config.toml
num_attention_heads = 4
num_key_value_heads = 2
parallel_block = false
schedule = "wsd"
MLP neurons of a small language model. Each row is named by its layer, matrix (down: output weights) and neuron, and shows model dimensions 336-463. Each number is 50 + 10 x the weight over its row's rms, rounded and kept within 0 to 99. A neuron's up and down rows have the sign that makes its largest values positive.
After each neuron's rows, "raises" lists the tokens whose logits its output raises most directly, leaving later layers aside.

L10.down521:55 51 52 53 35 37 77 53 44 61 37 67 59 51 39 68 49 69 41 50 34 44 39 52 43 37 29 57 46 53 32 28 46 41 49 50 53 59 38 47 55 54 61 56 36 39 60 46 54 57 45 64 59 45 42 59 50 41 54 41 52 31 50 58 58 65 37 50 62 42 34 34 51 56 48 59 38 24 48 66 47 44 50 33 34 56 50 47 58 62 45 49 39 64 61 46 56 44 46 35 40 48 55 38 39 45 47 44 26 55 66 39 50 67 60 53 65 63 39 53 54 40 36 47 38 52 72 53
raises: "President ", "president", "head ", "president ", "General "

L10.down604:42 41 64 62 51 46 49 37 49 33 48 53 47 56 47 56 56 44 51 35 57 46 57 52 53 57 56 65 43 44 54 70 54 42 50 56 43 21 68 31 53 49 47 38 52 38 50 61 40 40 49 59 52 52 49 47 68 69 39 37 63 51 45 59 65 40 55 62 40 52 49 62 56 59 41 40 51 39 47 52 60 57 50 61 52 62 52 52 41 50 54 39 45 58 53 49 50 57 54 36 52 56 64 57 44 66 51 40 29 59 54 45 60 62 64 49 41 49 54 47 48 38 34 61 55 60 46 54
raises: "\n\n", "GF ", "Released", "Born", "Release "

L8.down1015:66 52 64 62 51 35 33 40 54 57 55 45 38 21 59 52 57 41 63 54 59 42 47 40 47 53 48 47 62 40 46 67 34 63 44 45 43 44 62 56 45 52 56 46 44 40 44 49 51 48 37 39 52 37 59 59 42 53 53 53 53 63 41 35 58 48 70 47 33 65 48 64 39 72 44 39 43 59 53 39 53 51 62 48 56 43 33 59 51 53 56 31 40 46 57 50 47 65 46 54 64 39 40 60 28 39 48 54 68 48 52 59 50 26 45 54 52 50 61 40 47 31 41 48 61 54 46 49
raises: "off ", "back ", "out ", "through ", "towards "

L5.down710:63 52 41 55 56 50 60 49 38 48 47 55 47 57 46 54 57 48 61 40 58 53 47 56 46 54 44 47 58 49 30 46 54 62 41 48 50 40 26 56 44 42 57 50 47 45 49 24 62 46 39 38 46 47 63 57 47 29 71 56 63 45 50 51 70 37 42 55 56 70 52 52 48 27 45 61 59 62 50 60 47 43 57 41 42 61 29 50 44 63 32 46 41 35 42 43 51 55 42 49 43 51 65 45 49 59 49 57 49 62 56 41 47 42 40 49 64 58 44 67 44 47 56 75 49 31 55 62
raises: "husband ", "husband", "Elizabeth ", "Anne ", "industry"

L10.down437:63 36 47 52 49 43 48 43 34 50 20 41 35 47 43 72 55 41 56 49 56 51 56 46 46 49 40 48 49 41 64 52 14 49 51 30 39 61 61 48 50 60 58 41 51 42 29 47 45 56 40 50 50 41 59 63 43 57 60 43 68 31 32 43 39 57 56 70 47 72 45 37 45 65 49 64 51 43 52 49 39 59 54 45 59 40 48 51 54 33 47 32 51 52 43 26 46 53 55 53 59 61 58 44 44 43 54 46 42 55 44 44 40 53 60 57 29 47 56 55 58 41 48 43 60 50 48 51
raises: "up ", "off ", "up", "out ", "off"

L3.down629:40 62 40 54 39 49 53 49 59 27 48 47 35 51 61 24 43 47 56 35 51 45 54 52 69 44 49 46 52 47 54 60 39 59 56 68 41 45 49 38 60 45 49 40 49 53 47 55 45 53 57 47 63 47 64 36 41 60 54 44 53 49 51 24 64 56 57 48 56 48 50 58 55 47 49 62 53 62 53 50 72 28 55 47 54 50 55 47 62 46 33 55 56 38 47 42 65 52 68 63 61 47 44 56 59 48 56 46 65 34 54 41 58 60 42 39 44 56 39 31 33 49 47 46 44 51 39 57
raises: "than ", "toward ", "towards ", "effective ", "LA "

L10.down880:57 64 70 65 46 61 45 45 42 53 62 54 24 54 43 60 51 34 61 60 39 49 50 50 48 51 57 39 32 58 52 54 44 42 44 56 40 42 48 45 61 35 51 56 51 57 60 63 41 43 50 62 64 48 52 58 56 58 50 57 47 44 55 44 52 51 57 57 64 43 52 57 41 50 46 48 59 53 45 52 39 56 43 54 58 48 65 57 54 56 54 61 60 53 52 48 52 53 55 48 30 55 31 46 46 63 49 45 50 52 51 28 44 52 40 46 43 49 43 53 46 55 37 49 66 65 44 64
raises: "ب", "born ", "ش", "ع", "ا"

L8.down213:65 70 53 44 61 37 42 68 48 54 43 54 51 56 51 47 53 53 44 53 38 61 50 34 49 59 54 45 55 39 62 49 63 55 53 37 64 72 50 45 37 65 54 37 44 44 60 38 63 40 73 42 62 45 51 54 38 48 59 54 50 50 32 32 43 57 50 54 71 66 50 58 38 41 58 71 48 49 40 49 49 49 48 61 52 23 50 45 70 60 40 68 56 38 53 42 45 65 41 36 53 37 55 49 46 55 46 59 57 61 50 46 39 46 59 51 55 48 52 46 65 53 58 41 55 62 59 51
raises: "him ", "him", "he ", "He ", "== "

L3.down578:38 56 54 62 60 44 49 52 48 47 50 60 44 60 42 65 60 53 63 54 58 59 49 52 57 55 45 59 32 39 63 41 55 44 57 36 52 45 50 40 65 61 53 46 59 66 51 34 41 61 55 60 41 47 48 29 63 56 63 59 57 41 51 62 54 37 53 51 44 51 54 61 54 55 52 51 55 65 59 44 53 61 69 55 70 41 51 33 35 60 52 51 45 51 51 63 40 61 35 31 35 56 53 49 43 59 45 56 57 48 37 43 48 45 38 61 45 45 48 48 40 48 49 54 45 41 61 60
raises: "over ", "Over ", "Source ", "over", "transferred "

L6.down849:57 44 37 32 48 47 72 60 52 51 53 52 44 35 46 60 31 44 54 33 60 72 65 52 46 42 48 53 42 60 48 52 48 57 46 59 55 49 59 44 54 68 44 60 58 60 38 45 57 52 61 46 39 69 54 53 53 62 62 66 73 44 41 56 46 60 49 27 62 34 53 54 48 45 45 33 50 26 51 58 48 40 31 46 62 57 42 50 62 43 57 46 61 42 50 61 54 58 59 66 61 52 49 58 51 58 42 48 54 51 63 44 59 45 37 51 59 45 43 45 63 38 55 50 67 49 51 52
raises: "having ", "featuring ", "representing ", "being ", "containing "